{
  "n_layer": 13,
  "d_model": 192,
  "n_head": 6,
  "n_kv_head": 6,
  "head_dim": 32,
  "d_mlp": 384,
  "vocab_size": 5748,
  "activation": "swiglu",
  "norm": "rmsnorm",
  "norm_place": "pre",
  "norm_eps": 1e-05,
  "positions": "rope",
  "rope_base": 10000.0,
  "rope_fraction": 1.0,
  "qk_norm": false,
  "attn_scale": 0.177,
  "bias": "none",
  "tie_embeddings": false,
  "parallel_block": true,
  "init": "orth",
  "init_std_qkv": 0.0445,
  "init_std_o": 0.0445,
  "init_std_up": 0.0445,
  "init_std_down": 0.0,
  "optimizer": "muon_variant",
  "lr": 0.00604,
  "lr_mult_qkv": 0.4,
  "lr_mult_o": 3.0,
  "beta1": 0.95,
  "lr_head": 0.0059,
  "grad_clip": 1.0,
  "warmup_steps": 200,
  "schedule": "wsd",
  "decay_fraction": 0.764,
  "decay_shape": "linear",
  "final_lr_fraction": 0.1,
  "batch_tokens": [16384, 32768],
  "seq_len": 128,
  "doc_mask": true,
  "train_tokens": 369100000,
  "steps": 15861,
  "dataset": "wikipedia_en"
}
MLP neurons of a small language model. Each row is named by its layer, matrix (gate and up: input weights) and neuron, and shows model dimensions 32-95. Each number is 128 + 32 x the weight over its row's rms, rounded and kept within 0 to 255. A neuron's up and down rows have the sign that makes its largest values positive.
After each neuron's rows, "fires on" lists the tokens most often at its 100 highest values on Wikipedia text that the model never trained on. A number after a token or word is its count.

L9.gate73 [122 156 142 116  99 149 123 144 107 127 138 138 130  40 130 149 116 161  57 153 132 115  98 104 126 100 152 138 144 134 135 162 146 120 145  62 139 142 144  64 157 183 112 193 104  97 119  80  54  78 170 122 153 150 142  92 130  99 148 129 137 108 179 193]
L9.up73 [103 111  86 110 108 154 146 160 169 185 165 149 186 125  96  97  86 186 155  83 185 134 177 122 102 151 146 161 146 156 139  78  91  95  76 149  81 193 109 132  89 126 138  90 117 136 110 125 103 110 153 102 183 145 200 151 148 170 119 102 129 132  91  94]
fires on: " as" 13, " pr" 10, "r" 9, " Dr" 9, "s" 5, " gu" 5

L7.gate301 [127 159 101 108 187 183 105 123 165  76 116 152 104  66 105 160 144  89 140 135 135  70  82  87 116  99 111 111 124 120 187 150 123 116 145 170 179  84  92 207 163 131  89  90 141 142 128  98 109 115 124 142 149  95  80 128 152 153 139  90 188 157 154 114]
L7.up301 [152 172 140 155 102 139 112 133 158 131 115  87 144 133 100 138  96 133 140 149  76  54  67 155 163 142 101 155 120 126 142 174 136 122 103  77 123 151 127  72 176 111 146 105 107  94 138 109 179 132 136  84  52 153 159  97 140 141  82 141 146  90 129 121]
fires on: " |" 32, "-" 21, " in" 6, ")" 6, "ا" 5, " •" 5

L3.gate304 [153 117  94 166 147 144 138 141 135 110 156 117 157 132 168  94 107 118 184 163 146 169  69 148 163 171  60 149 152 100  85  79 144 104 106  90 158 142 147 133 147 139 100  90  89  62 123 155 110 156 123 117 153 151 161 153 122 185 136 168 110 156 116 183]
L3.up304 [ 37 133 130 132 169 145 137 122 138 116 166 157 128 161 161  65 119 134 174 137 180 147 120 124  88 113  89 179 152  61 183 137 178 117 141 146 171 142 128 168  97 147 142 123 105 102  90 120 104  99 135  65 122 106 127 123 149 152 148  95 105 108  97 163]
fires on: " (" 44, "el" 15, " Series" 5, " special" 4

L8.gate285 [ 99 135 147 117 108 166 159 122 146 118 163 103  86  92 165 128 105 140 195 128 139 110 119 127 124 176 104 129 151 104 131 161 114 140  91 138 165 112 169 134 143 125 134 124 158 168  94 189 147 134 172 137 140 160 189 147 158 105 145 141  97 119 137  93]
L8.up285 [ 97 109 150  82  80 121 119 153  63  93 124  96 156 154 107 132 108 155 116 124 145  87 136 131 157 140 125 196 120 131 181 133 152 109 122  99  85  89 102  83 152 108 139 161  99 133 114 133 102 122 106 127 160 102 218 130 147 153 111  93 125 164 141 155]
fires on: " by" 17, " to" 12, " of" 10, " South" 10, "\n" 6, " North" 5

L2.gate383 [180 117 121 104 160 109 109 161 107  92 141 168 145 188 103 143 113 112 106 134 129 120 113  95 144  70 119 169 155 116 135 174 100 140 157  49 151 151 167 121 136 130 159 125 120 170 136 125 116  79 103 140 120 110 163 155 133 122  98  73  87  97  99 120]
L2.up383 [140 164 122 135 156 163 132 135 127 179 125 124 151 144 114  73  96 138  86 133 130 149  96 104 164 100 186 118 121 138  90 130  68  84 229 151 179  69 139 117 176 113 139 163 125 147 106 196 140 150 145 121 134 134 102 191 133 105 142 179 134 122 135 105]
fires on: "\n" 60, " —" 12, " ar" 11

L10.gate143 [138 164 135 223 148 134 110 122  72 115 120 147 116  86 193 141 121  94 229 100 155 123 129 139 112  70 132 140 172 154  81 138 221 143 156  62 165 144 130 116 133 152 161 174 178  77 162 156  58 140 130 105 138 103 129  57 187 199 116 145 124 148 107 168]
L10.up143 [ 69 160 120 176 126 114 127  51 173 180  93 104 124 113 171  74  92  97 142 109 130 141 124 124 141 142 137  85 193 127 100 122 144 143 136  78 138 174 172 143 166 117 175 122  99 139 140 168 165 158 111 123  89 107  87 153 141 112 125 185  89 134 122 104]
fires on: " for" 21, " to" 17, " at" 15, " in" 14, "y" 6

L9.gate61 [ 84 119 129 150 200  96 177 124 119 128 116 118 106 147 135 146  97 102 160 129 120 115 135 119 114 149 132 167 145 147 189  90 153 109 147 124 172  90 154 154 100  66  81 120 136 142  96 112 123  87 114  77  97  86  83 111 192  89 131  84 154 115 106 132]
L9.up61 [104 132 182 126 132  95 100 143  55 128  94 109 117 126 100 105 171 141 124 168  86 169 165 117 158 132 110 125 102  89 110 164 131 158 180 151 112 159 110 119 107 130 110  98 141 161 126 152 110 132 158 124  84 117 134 118 122 161  93 116 109 145 137 149]
fires on: "," 56, " w" 6, " was" 6, " and" 6, " is" 5

L3.gate248 [102  90 114 174  79  88  97  89  87 125 154 120 153 161 135 103 137 133  99 145 129  98 111 145 120 139 118  73 121  28 135  90 182 150 108 177 118 167 160 124 167  73 110 164 127 124 141 157 160 113 118 148 117 122 182 115 121 105 146 129 184  99 181 127]
L3.up248 [145  44 140  89 120 109 114  85  89 105 119  88 182 146 166 140 140 210 114 117 100 147 129 122 121  82 103  39 142 159 121  25 112 147 150 100 102 124 162 128 105  84 177 100  79 139 105  92 162 110 122  73 131 147  98 121 118  71 110 232 108 119 160 147]
fires on: " al" 34, " ind" 10, " rad" 9, " Vol" 9, " Rad" 7

L9.gate30 [139 101 150 103 140 142 145 146 118  98 175 169  85 149 125 181 177 127 126 174 173  99 112  86 148 128 112 106  69 197 119 153 196 118 110  97 145 115 156 145 111 129 134 153 149 185 142 115 134  49 152 122 157 181 140  57 169 116 111 159 106 158  80 206]
L9.up30 [101 140 135  77 147 117 201 160 123 151  93  86 131 152 128 148 151 112 119 163 156 107 127  94 131 107 140 100 129 161  89 127 158 139  92 101 123  64 113 112 142 135 163  99 177 131 129 157  82 126 165  78 106 170 190 123 140 181 143  93  56 136 175 135]
fires on: "\n" 54, " most" 13, "at" 12

L9.gate313 [130 167  98  88 116 136  94 114 166 169  75 169  69 135 100 111 152 139 131 101 148 168 162 116 110 154 142  95 119 191 175  55 134 122 135 151 164 108 147 176  52 122 112  82 173 154 117  86 118 143 142 126 176 130 152 115  88 153 148 144 134 154 124 164]
L9.up313 [130 152  69 133 131 162 121 108 148  76  93 148 158 126  98 116 154 111  92 133  81 122 125 179 114 140  81 171 123 121 107 134 147 128 151 150 116 135 134  94 163 126  50 130  91 160  48 119 112 116 114 160 124 146 137 105 114 109  70 145 158 148  94 104]
fires on: " is" 33, "rop" 11, ":" 8, " =" 8, "–" 7, " |" 6

L9.gate76 [122 117 150 129 146  91  99 142 179 145 128 136 173 136 156 134  96 107 141 149  68 142 106 100 153 140 117 136 135 117 110 171 143 100 140  89 129 114 150 120  92 120 118 114  78 120 147 140 109 191 117 142 161  99 160 172 164 139  85  86  80 115 145 162]
L9.up76 [112 144 157  91 151 132 146 106 181 150 142 131  81 144  82 191 151 151  84  49 121 137 155 112 151 109  51 117 141 161  85 145 100 131 127 193 149  93 178  92 110 129  92 162 119 110 135 191 133 150 142  97 172 173 154 131  92 147 112 184 195  80  61 153]
fires on: "\n" 58, " a" 10, "S" 6, "T" 5, " A" 4

L10.gate212 [120 153 160 122 119 146 113  95 116  80 157 154 150 175 162 115 143 159 200 107 160 167  94  93 171 145 125 156 143 179 157 111 153 146 120 112 106 125 140 136  85 173  88 156 146 110 126 164 118 113  78  89  79  82 107  96 134 147  95 211 102 129 132  68]
L10.up212 [156 108 171 101 108  90 107 180 122 132 110  97 108 126  86 164 163 115 126 222 126 149 198 104 162 109 113 105 141 204 129 111 158 119 100 114 120 183 143 124 131 108 144 106  81  83 120 176  98 173 149 141  96 149 116 156  98 121 114 182 164  61 162 200]
fires on: " in" 20, " of" 18, " (" 7, " on" 5, " Act" 5

L8.gate90 [186 129 140 120 143  92 177 124  96 117 190 114 120 147 120  90 139  78  96 111 222  93 139  74 123 126 136 168  52 132 159 164  83 136 154 123  82 169 138 105  94 126 111  46 144 100 122  96 105 111 133 131 169 168  87  83  86  78 126 100 197 173 150 102]
L8.up90 [ 98 129 184 127 160 111 105 144  95 134 156 157  69 171 129 128 168  81 117 131 138 111 190 138  95 117  99 106  90 163 140 109 146 175 191 137 108  71  92 165 173  98 171  96 140 151 177 122  72 165 133 130  96  70  88  90 106  92 150  97  91 135 190 105]
fires on: "\n" 28, "s" 7, "il" 6, "ust" 5, "ond" 4

L7.gate106 [148 174 128 147 126 137 165 185 133 140  65 163 125 108 133 161 174 127 136 121 178 125 126 131 135  96 109 146 122  92 141  81 168 161 129 152 138 109 131 110 111 139  79 156 172 124  96  92  95 214 186 208 149 142  79 128 120  76 140  93 160 131 158 111]
L7.up106 [140 115 140  97 113  72 131 174 149 137 117 119 154 104 102 189 195  98 130 149 171 103 181 116 157 133  90 114  75 142 146 145  81 113 124 118 101 187 128 166 151  83 150 124 118  65 113 117  81  88 179  82 126 133 160  88 113 110  89 132 179  88 171  85]
fires on: "|" 39, " |" 20, "-" 10, "\n" 9, "ro" 6, "able" 4

L7.gate157 [131 127  93 136  81  71  97 121 198  96 133 164  92 115 147 123 191  80 129 146 147 122 156 174 128 113 157 139  98 132 111 139 115 147 101  52 179 125 178 152  87  81  96 157 123 164 130 134  79 146  89 134  92 157 118 152 138 160 120 189 149 113 160 157]
L7.up157 [114 116  69 118 149 155 137 128 159 138 148 116  71 134  80 123  95 120 141  66 145  97 171  89 131  72 160 168  72 171 139 175 101 176 178 115 108 113 142 141 160 114  92 125 137 121 120 152  84 143 107 100  94  80 163  85 176 109  78  98 113 172  64  80]
fires on: "s" 22, "'s" 11, " code" 9, "ers" 8, "ing" 5, "unning" 4

L10.gate208 [ 85 197  92  72 114 151 166  98 103 173 102 173 130 133 162 177 164 107 128 179 137 163 139 135 141  99  83  91 126 109 157 113 131 169 115  86  67 129 145 161 118 127 108 155 119  94 114 123  97 195 156 120 105 100 168  90 160 127 123 135 103 204 117  80]
L10.up208 [ 91  92 131 150 138 116 126 123 147 163 148 120 103  69 124 133 166  25 149 153 116  82 120 150  97 180 140  91 117  99 147 127 115  86 159 158 116 110 105 163 107 103  98  76 119 134 161 110 115 116  90 118  71 133 109 161 162 109 123 120 142 161 137  79]
fires on: "." 22, "-" 16, " New" 14, "c" 8, "N" 6, "ro" 5

L7.gate380 [117 101 147 158 140 144 159 119 122 127 216 146 148 103 129 111 125 136 173  96 121 118  99 116  85 158 102 118 161 150 121 156 118 132 179 121 163  91 165 184 122  86 127 145 132 140  90 149 103  49 146 120  71 123 151 162 111 147 132 108 173 127 106 171]
L7.up380 [151 134 149  85 131 165 121 152 121 144 104  71 110 102 118  91 116 137 133 114 114 111  76 129 170 119 141 107 105 128  87 147 103 146  76 109  43 108 120 133 123 117 162 155 171 150 141 107  94 148 122 130 100  98 108  96 129 101 110 134  97  94  84 131]
fires on: " Mon" 23, " mon" 10, " by" 8, "y" 7, "ucle" 7, "ann" 6

L9.gate218 [133 163 111 145 116 126 128 125 160 138 228 168 104 146  78 106 156 171 100 111 107 121 140 125  86 142 134  90  69 139 100 130 181 131 132  88 181 124 147  68 154 101 134 179 146 109 104  98  91 137 125 124 180 101 192 102  97 100 139 143 107 114 124 158]
L9.up218 [ 96 112 181 116 134 160 120 119 123 141 149 120 124  92 144  95 148 127 127  91 147 143  99 130 161 200 180 164 139 109 139 127 158 121 121 166  90 146  97  78  85 150 194 133 136 140  95 147 147 115 155 129 188 101 205 102 110 141 105 162 181 115 172 175]
fires on: "v" 25, ":" 18, "r" 8, " as" 8

L10.gate196 [101 166 158 104 112 153  94 112 149 102 205 120 192 168 131 151 105 193 182  71 106 111 117  94 169  94 106 169 171 159 172 146 113 149 141 137 120 143 104 163  89 122 151 109 138  82 152 141 150 135 160 133 155 125  92  93 164 132 131 139  66 117 141 118]
L10.up196 [105 139 114 123 190 179 105 106  80  60 114 123  83  63 166  89 110 134 183 143 125 142 104 164 138 142  99 145 120 134  61 105 125 139 137  95  90 203 108 178 117 123 117 140 143  62 164 150 135 180 162 113 122 104 173 102 117 129 134 120 167 138 170 126]
fires on: " in" 53, " (" 22, "." 7, "In" 6

L7.gate31 [185 107 159 107 105 109 115 126  85  78 142 190 153 145 138 128 117 101 159 136  59 152  93 106 123 214  92  92 156 144  79 138 126  71 144 131 130 115 182 107 100  96 113 173 159 175 103 163 142  94 137 177 161 114 153 158 172  62 113 116  78 191  87 139]
L7.up31 [118 161 143 141 130 128 134 141  91  96  88 171 137 118 185 162  96  80 186  54 129 110 137 134  81 174 118 158 116 130 133 132  83 169 114  99 147 141  64 125  86 160 110 137  86 115 177 160 106 100 127  96 165  96 191 153 121 193 101  73 125 124  97 135]
fires on: "\n" 68, " of" 32

L10.gate182 [154 136 122 111  75 144 100 164 110 151 143 157  91 135  82 152 172 172 167  91 174 145 108 118 126  79 119 101 127  96 103 151 103 161  80 107 136 122 114 102 138 157 130  84 119 177 170  95 133 105  57 100 119 182 138 113 156 115  82 118 102 135 156 104]
L10.up182 [123 183 116 153 132  47 182 161  66 147 133 110 142 100 166 193 142 102 116 142 186 131 102  93 125 143 173 126  97 110 132 150 160 126  89 182 139 124  74 141 159 141 148 164 191 140 134 172 164 177 106 100 136  32 116 146 126 125 169 219  96 103 177 136]
fires on: " and" 32, "," 16, " comp" 10, " or" 9, " order" 6, ":" 5

L2.gate81 [122  77 117 134 155 146 153  90 163 143  85 106 139 123 144 115 119 176 122 140 143  85 124 140 146 176  45 120 189  93 139  85 154 113 152  94 117 188 101  94 149 146 139 107 119 163 188  66 130 186 125 152 120 108 150  81 138  56 149 154 101 119  94 129]
L2.up81 [135  77 170 138 109 172 111  64 180 171 100  94 145 136 106 120 108 139 135 131 132 114  78 165 151 142  81  63 134 113 120 154 159 187 137  92  91 163 132 137  94 125 112 114 115 151 180 185 173 181  73 154 161  61 164  58  77  88 134 163 146 160 119 159]
fires on: " sim" 13, " McC" 10, " dec" 10, " arg" 8, " sched" 7, " £" 6

L3.gate181 [139  96  92 130 174  75 137 131 117  39 148 103 146 170 103  69 176 142 150 213 101  95 137 133 120 225 112  98 137  99 155  97 131  88  78 138 172 102  85  79 144 152 225 124 167  81 158 131 119  38  72 154 117 138 118 139 127 149 154 117  87 160 137 167]
L3.up181 [146  29  92 106 110 122 110 140 148 142 119 140  93 175 117 112 133 116 162 131  94  72 142 187 115 171  87 112 138 117 201 188 145 145  63 155 127 125 154 124 102 162 170 133 152 110 146 167  88  77  87 162 120 177 147 130  57 107 162  85 116  95 167 147]
fires on: "," 31, "s" 12, ")," 8, "e" 8, " gra" 5

L9.gate357 [169 126 152 141 157 109 125 103 169 129  88 150 138 113 130 133 189 118 136  96 126 141 129  88 167  98 132  96 152 135 113 139 110 160  92 119 131 199  98 160  72 205 109 121 111 191  63 156 152 191 231 101 152  79 142 120  90 162 114 130 179 149 106 110]
L9.up357 [144 106 137 187 137  87  99 121 118 186 140 132 188 109 139 122 131 135  58 117 155 149 106 145 124 162 105 162 174 123 133 104  80  64 116 176 154 113 154 121 131 138 122 108 131 130  89 140  83 182  21 136 100  98 154 113 115 108 148  78 124 129 166  98]
fires on: " |" 70, "ar" 5

L7.gate229 [133 133 154 162 152 101 134 154 173 104 184 107 151 119 101 186 144 115 178 102 104 102 128 110 124 146  58 131 166 156 137 131 123 171 159 130 170 104 138  43  30  88 162 155 145  82 149 139  74 164 157 160 139 191 142 120 203 172  99 138 110 155  76 138]
L7.up229 [122 160 116  92 132 182 171 143 118 130 145  90 174 141 139  87 137 101 120 129 147 200 159  67 124 162 156 136 125 134 164 123 178 205 146 165 145  63 145 140 135  74 104 144 113 157 144 107  38 151  95 124 163 116 106 161 132 161 138 155 140  58 135 156]
fires on: " more" 15, "ing" 14, "ating" 7, "st" 6, "ong" 5, "standing" 5

L8.gate212 [113 137  85 141 149 174 121 145  89 125 155 111 148 116 169 148 139 127 168  88 128 131 128 102 120 172 122  54 137 113 116 101 138 186 119  86 190 121 158 123 152 147 118  42 102 176 124  83  71 145 166  88  72 115 143 108 125  80 105 120  93 125 123 195]
L8.up212 [167 103 117 191 133 144  92 157 119 129 117  98 145 106 133 117 143 115  70 169 144 105 198 130 165 157 144 103 123  81 146 139 166  66 142 195 123 118 130 144 109 137 148 139  88 121 157 138 150 126 179  74  29 163 172 166 149 188 104  79 136 116 114 109]
fires on: " and" 78, "other" 4

L7.gate104 [156 126  87 140 140  87 154 133 126 119 174 145  88 135 173 130  46 188 144  66 116 164 152  94 123  99 200 115 100 119  86 130 122 168 121 170 181 132 148 122 176 179 107 119  80 125  77 105 134 148 119 126 146 151 163  93  97 146 103 120 167 134 124 167]
L7.up104 [109 119 134  93 128  29 124 124  75 161 145  78 107  73  92 116 150 158 102 150 144 168 124 156 178 115 113 138 158 120 160 138 153 130  65 153 119 159 104 114 127 166 170 158 115 121 119 185  99 143 162 113 169 131 123 162 121 190 134 143 116 166  85 134]
fires on: "s" 22, "t" 9, "av" 8, "und" 6, "ill" 6, "us" 5

L8.gate266 [150 104  93 139 114 118 137 128  77 160  66 118 107 138  94 164 129  98 188  96 157  65 138  94 114 137 161 161 173 103 129 134 133  89 140  81 124 109 137  91 170 123 133 135 185 116 106 179  93 115 190 142 108  75 143 125 126 170 124 155  64 138 171 167]
L8.up266 [157 126 121 101 187 111 118 127  88 158 142  91 165  89  80 176 189 157 136 134 118 106 143 137 150 122 170 151  86 156 124 189 164  65 170  49 145  84  86 130 101  62 165 160 150 119  94 185 148  95  97 121 175 170 127 106 116 179 120 140  68 140 131  82]
fires on: "\n" 22, "-" 16, "im" 11, " 7" 8, " 8" 5, "ough" 4

L7.gate41 [146 125 170 142 149  92  86 119 161 139 139 120 166 165 158 119 127 144 105 146 139 123 211 179 108 123 132 167 201 140 150 194  78 109  86 101 164  98 191 120 117  96 170 115  93 176 143  75  50 124 128 128  69 131 113 136  86 135  85 132 106 163 199 105]
L7.up41 [ 96 110 134 120 138 142 125  92 128 141 150 125 179 139 123 120 171 177 126 137 185 138 155  99  85 144 190 210 161 104 105 134 106 160 155  50 134  90 159 138 155 152 107 132 145 129 141 115  93 175 117 152  67 126 157 152  51 108 102  70 160 140 149  55]
fires on: "ing" 26, "'" 13, "ough" 6, "s" 4, "ant" 4

L10.gate139 [156 170  79 175 125 116 138 105 105  15 141 137 134 151 200 149 191 111 101 115 155 156 103 165 138 109 112 102 134  77 159 117  98  79 147 156 128 108 147 101 110 135 100 163 169 150 134 121 114 115 136 162 188 156  88 126 212 195 165 111 111 145 203 141]
L10.up139 [156 110 149 158  79 121 113 151 217 124 104 142 129  87 151 147 162 190 128 106  73  88 139 146 127 131 120 116 113  86  62  77 110 174 149 101 166 100 103  70 121  58  62  96 133 117 158 129 112 148 123 154 175 190  87 105 153  90 119 143 147 162  87 128]
fires on: "j" 16, "am" 11, "ul" 7, "rom" 6, "km" 5, " km" 5

L8.gate216 [118 195 130 128 111 157 118 103  67 150  76 206 116 140 164 111  97 102  81 115 121 151  94 184 129 112  93 108 141 165  85  92 101 103 142 146 162 118 144 147 114 184  82  98  85  80 151 218 136 153 156 107 148 137 134 127  93 156 158 129 177 166 130 146]
L8.up216 [145 149 181 120 102 108 101 139 112 143 112 169 134 108  54 156 139 146 156 141 134 191  83 180 133 121 152 124  96  95 118 176 106 100 131 152 179 141 141  95 125 132 104 110 124 114  90 163 127 136 112  60 153 142 162 131  83 150 154 107 130  92  96 172]
fires on: " (" 85

L7.gate90 [137 165 166  81 124 166 152 166 160 140 157 135 105 104 144  84 164 133 104 109 213 139 141 109 141 141 156 112  99 186 111  76  64 146 144 154 103 136 113 102 119 122 128 129 161 165  81  97  97 168 164 107 169 170  61  74 122 120 118 113  96 133 187 106]
L7.up90 [100 127 140 164 160 120 119 164 189 139 133 111 198 131 153  70 165 161 129 100 128 108 114 130  97 171 173 110  73  76 139 140 175  88 138 114 162 182  82 136 141 152 105  77  64 158 123 124 100 176  82  91 108 126 162 168 123  74 150 119 137 138 134 144]
fires on: " |" 64, "\n" 30

L9.gate367 [182 117  61 152 179  50 162 125  83  75 117  83  90 146 130 174 169  83 194  97 159 164 105 103 123 186 116 120 118  89 123 140 138  64 142 138 118 116 116 156  78 179 164 134 113 121 145 117 105 141  89  81  56  82  85 138 139 125 130 117 162 146 133 142]
L9.up367 [166 117  96 109 108 114 188 125 102 149 159  91 151 126 132  66  84 113 113  84 116 164 106 146  92 109 153 138 196 123  85  92 159  93 119 174 104 109 166  43 157 150 134 102 161  88  90 136  99 176 150  81  79 134 167 103 168 126  86 137 110 123 151 129]
fires on: " and" 73, " al" 9, "–" 7, " &" 4

L3.gate169 [153 127 147 158  59  84  58  94 129  98 117 122  98 104 112 130 145 158 151 100 155 122 139  76  81 122 103 126 174 123 119 166 156  68 126 137 123 116 152 176 106 179  55 123 147 134 156  98 139  68 125 185 113  65 185 119 137 154 146  62  75 142 111 148]
L3.up169 [139 137  96 121 102  69 134 101 175 102 139  69 156 147  62  78 140 124 163 100 163  88 115 102  75 173 119 120 151 102 126 169 140  86 110 157 101 130  91 136 128 164 115  71 122  75  89 151  76 142 118 154 143 184 173 123 132 123  45 118 147 146 119 150]
fires on: " made" 20, " Kn" 13, " gave" 6, " help" 5, " make" 5, " 100" 5

L10.gate131 [118 138 101  86  73 135 129 139  69 150 142 107  85 100  99 155  75 137 147 126 143  87 156  75 122 115 105  99  79 121 134 105 136 132  74  92 159 114 152 163 111 153 134 177 193 122 143 128  71  84 127 133 137  77 142 156 103 127 134 105  96  89 152 134]
L10.up131 [202 104 164 133 134 110 200 104  74 107 122 136 135 101 109 121 125  94 111 121 107 180 147  99 139  77 134 161 111 101 119 147  84 129 146 161 135  92 183 164 116 106 113 139 117 149 154  82 117 112 117 183 148 131 109  92  93 120  65 134 140  95  58  40]
fires on: "\n" 45, " Mc" 16, "-" 10, "'" 4, "–" 4

L7.gate292 [140 142 151 140 156 113 107  63 104 121 134 102 114 139 139 127 147  95  87 147 120 186 140 153 144 176  72 114 116 136 131 144 134  99 106  34 129 155 149 101  97 196 145  74 105  92 169 119 125 140 124  81  78 168 159  84 118 134 174 127 117 135  70 156]
L7.up292 [ 96 136 125 121 119  85  90 141 143 102  94 136 128  99 116 104  89 167 147 143 112  98 158 134 118 187 145 168 101 127 147  83  83 140 148 161 142  88 131 160 111 149 128 172  77 149 124  49 107 134 117 110  57 110 196  83 129 103 141 130 128 151 169  94]
fires on: "ro" 21, " /" 16, ":" 9, " and" 8, "'s" 6, "v" 6

L8.gate254 [127 146 176 158 105  91 106 154 107 146 163 133 148  89 158 120  81 118 136 140 132 162  98  84 158 118 166 122 136 113  88 151 152 111  76 166  87 154 130 112 146 127 126  87 153 150  69 175 149 173 125  95 105 140 175 127 122 163 121 145  84  91 109 132]
L8.up254 [139 105 122 141 137 114 118 207 125 119 144  97  91 120 115 141 166 104 102  88 150 135 113 150 178 166 142 148 153 181 125 135 151 112 105 171 147 183 140 120  82 166 123 107 159 134 169 213 180 169  89 112 149  41 135 125  71 156 112 167 178 154 119 138]
fires on: "," 26, "." 17, ":" 13, "ol" 5, " June" 4

L9.gate84 [117 121 150 155 212 166 183 135 112 104 153 133 121  92 102 210  98 125 173 161 161 120 117  68 137 165 169 131 110 154 153 122  87 111 121 146  95 163 122 179 133 131 141  97 183 196 118 158 111  94 173 125 129 183 115  89 146 124 131 128 164 116 165 110]
L9.up84 [ 47 119 136  99 158 195 151 104  89 148 140 101 155  93 137 153 113 158 108  74 134 151  88 175  96 137 117  89 111 118 121 127 104 131  89  68 107  69 112 128 159 154 147 136  71  75 213 158 121 149 121 122  74  95 119 130  80  93 174  86 135 137  89 107]
fires on: "\n" 90, " by" 5

L10.gate214 [168 130 175 109 148 157 202 103  95 165 134 142  97 139 146 123 108 175 134 149 106 188 146 111 128 179 137 140 110 151 121 135 148 135  58 134 118  42 121 130 133 148 107 170 112 104 129 161 119 136 128 105  85 152 151 107 161 140 168 184 118 155 130  70]
L10.up214 [ 97  91 185 138 178  81 111 147 110 145 156 125  90 119 189 117 158 175  87 169 118  93 136 157 157 161 182 148 139 126 131 177 141 119 121 110 130 129 169  99 104 102 106 191 165 158 139 122 129 154 122 140 105 115 162  49 140 153 136 165 116 149 122 135]
fires on: "r" 18, " of" 16, " to" 8, " the" 8, " for" 7, "av" 6

L9.gate249 [149 145 146 122 128 131 146  70  89 136 116 134 122 191  84 151 138 130 139 127 164 127  92 124 178 116 102 114 186 159 190 133 123 156 141 117 126 126 103 158 123 116 111  44 143 132 116 148 135  98 136 133  98  98 129 123 121 138 124 156 132 122 135 161]
L9.up249 [147 130 121 160 162 106 147 174 141 149 121 191 148  73 127  79  63 126 126 161 124  68 100 116  86 115 167 126 108 141 183 143  94 141  32 117 138 159 115 148 133 154 157 106 147 190 105 124 153 100 122 112 111 141 132 111 177 141 123 120 131 118 141  85]
fires on: " |" 30, "-" 13, "|---|---|---|" 9, "|---|---|---|---|---|" 9

L7.gate250 [104 125 187  35 102 138 160 102 153 133 125  97  74 136 126 196  93 117 162 116 118 121 152  97 128 146  98  86 106 175 116 183 114 158 104 171 136 108 168 104  93  70  80 105 170 173 120  85  98 146  29 150 127 113  95 118 146 131 148 139  89  83 147 132]
L7.up250 [129 148 155 153 141 176 122 139 130 130 144  93 139 143 125 198 182 193 128 169 131 137 150 141  34 117 137 126 131 148 135  76  89 158 140 126  89 131 172 136 185 166  79 136 122  77 141 137  93 200  77 107 150 117 140 145  77 177 113 187  82  74  94 131]
fires on: "ing" 14, "y" 13, "it" 7, "er" 6, "ired" 6, "ict" 4

L10.gate283 [ 91 133  53 135 130 101 118 116 121 113 129 152  95 133 180 108 139 119 182 120  97 148 113 111 139 136 129 135  95  93 190 118 143 104  91 122 106 154 224 140 140 147  97 171 121 174 125 112  88  98  92 121 151 136  91 132 160 136 127  95 195 110 126 154]
L10.up283 [ 90 134  77 167 101 115 153 153 136 175 106 147  66 127 131 108 146 129 116 127  69 141 133  97  84 156 147 153 161 173  87  39 122 176 156 105 156 177 141 101  91 134 166 142 142 154 149 132 142 173 118 180 200 100 138 107 114 112 116 194 165 142 105 134]
fires on: " l" 68, "l" 5, " km" 4, "j" 4

L3.gate127 [128 135 131 115 173 175 105  91 145 121  89 147 135  97 132 113 146 172 124 130 130  76 146 132  97 136 140  42 126 167 165  87 130 136 115 121 180  97 137 192 155 187 160 117 125 117  85 166 120  57 158 118 127 140  91  51 152 172 122 123 186 135 127 182]
L3.up127 [110 142 105 136 135 156  85  57  69  92 115 156 182 130 143 132 124 138 113 153 123  55 127 145 140 165 105  63  86 122 135  87  94 182 145 126 156  89 147 162 168 138 199 118 167 138 153 103 102  54  99 114 143 151 101 121 130 146 119 120 139  97 169 208]
fires on: " " 35, " Votes" 16, " hold" 12, " Ret" 10, " votes" 7

L3.gate79 [137  93 205 187  99 170  94 100 106 197 118 158 112  96 143 135  42 122  86 119 188 166  98 142 149 177  91 114  94  87  81  84 157 146 155 196 143 122  77  79  90 145  92 104 141 108 117 124 128 159 130 119 163 141 151  83 113 112 155  90 156 141 116 173]
L3.up79 [122 122 180 100 167 111 168 169 208 123 119  44 139 103  61  75  99 135  76  79 143  96 167 138 174 125 119 160  76  47 144 125  86  91  90 156 152 156 119 180 125 163  84  90  98 132 139  94 144 117 124 155 141 131 108 109 192 119 183 152 104 149 153  87]
fires on: ":" 28, "\n" 24, "com" 18, "'" 8, " score" 5

L3.gate202 [ 74 108 184 159  60 220 129  72 100 112 154 111 121 127 134 107 155  66 125 168 118 156 176 133 135 154 126 102 154 148  89 122 172 133 145 124 182 183 155 110 176 150 169 132 120 133 137 115 109 176 120 144 142 123 137 175  71 175 143 129  62  61 116 149]
L3.up202 [ 99 112 117 166 132 151 102 122  70 137 148 124 184 129 129 138 144 160 121 113 115 114 158 186 158 164 125  99 123 101 111 173 168 148  90 163  95 118 137 147 115 141  80 150 159 107 133 142 173 124 141  87 150 129 159 176  80 160 132  96 223 133 108 115]
fires on: " met" 21, " Met" 9, " guitar" 8, " Par" 7, " electric" 6, " par" 6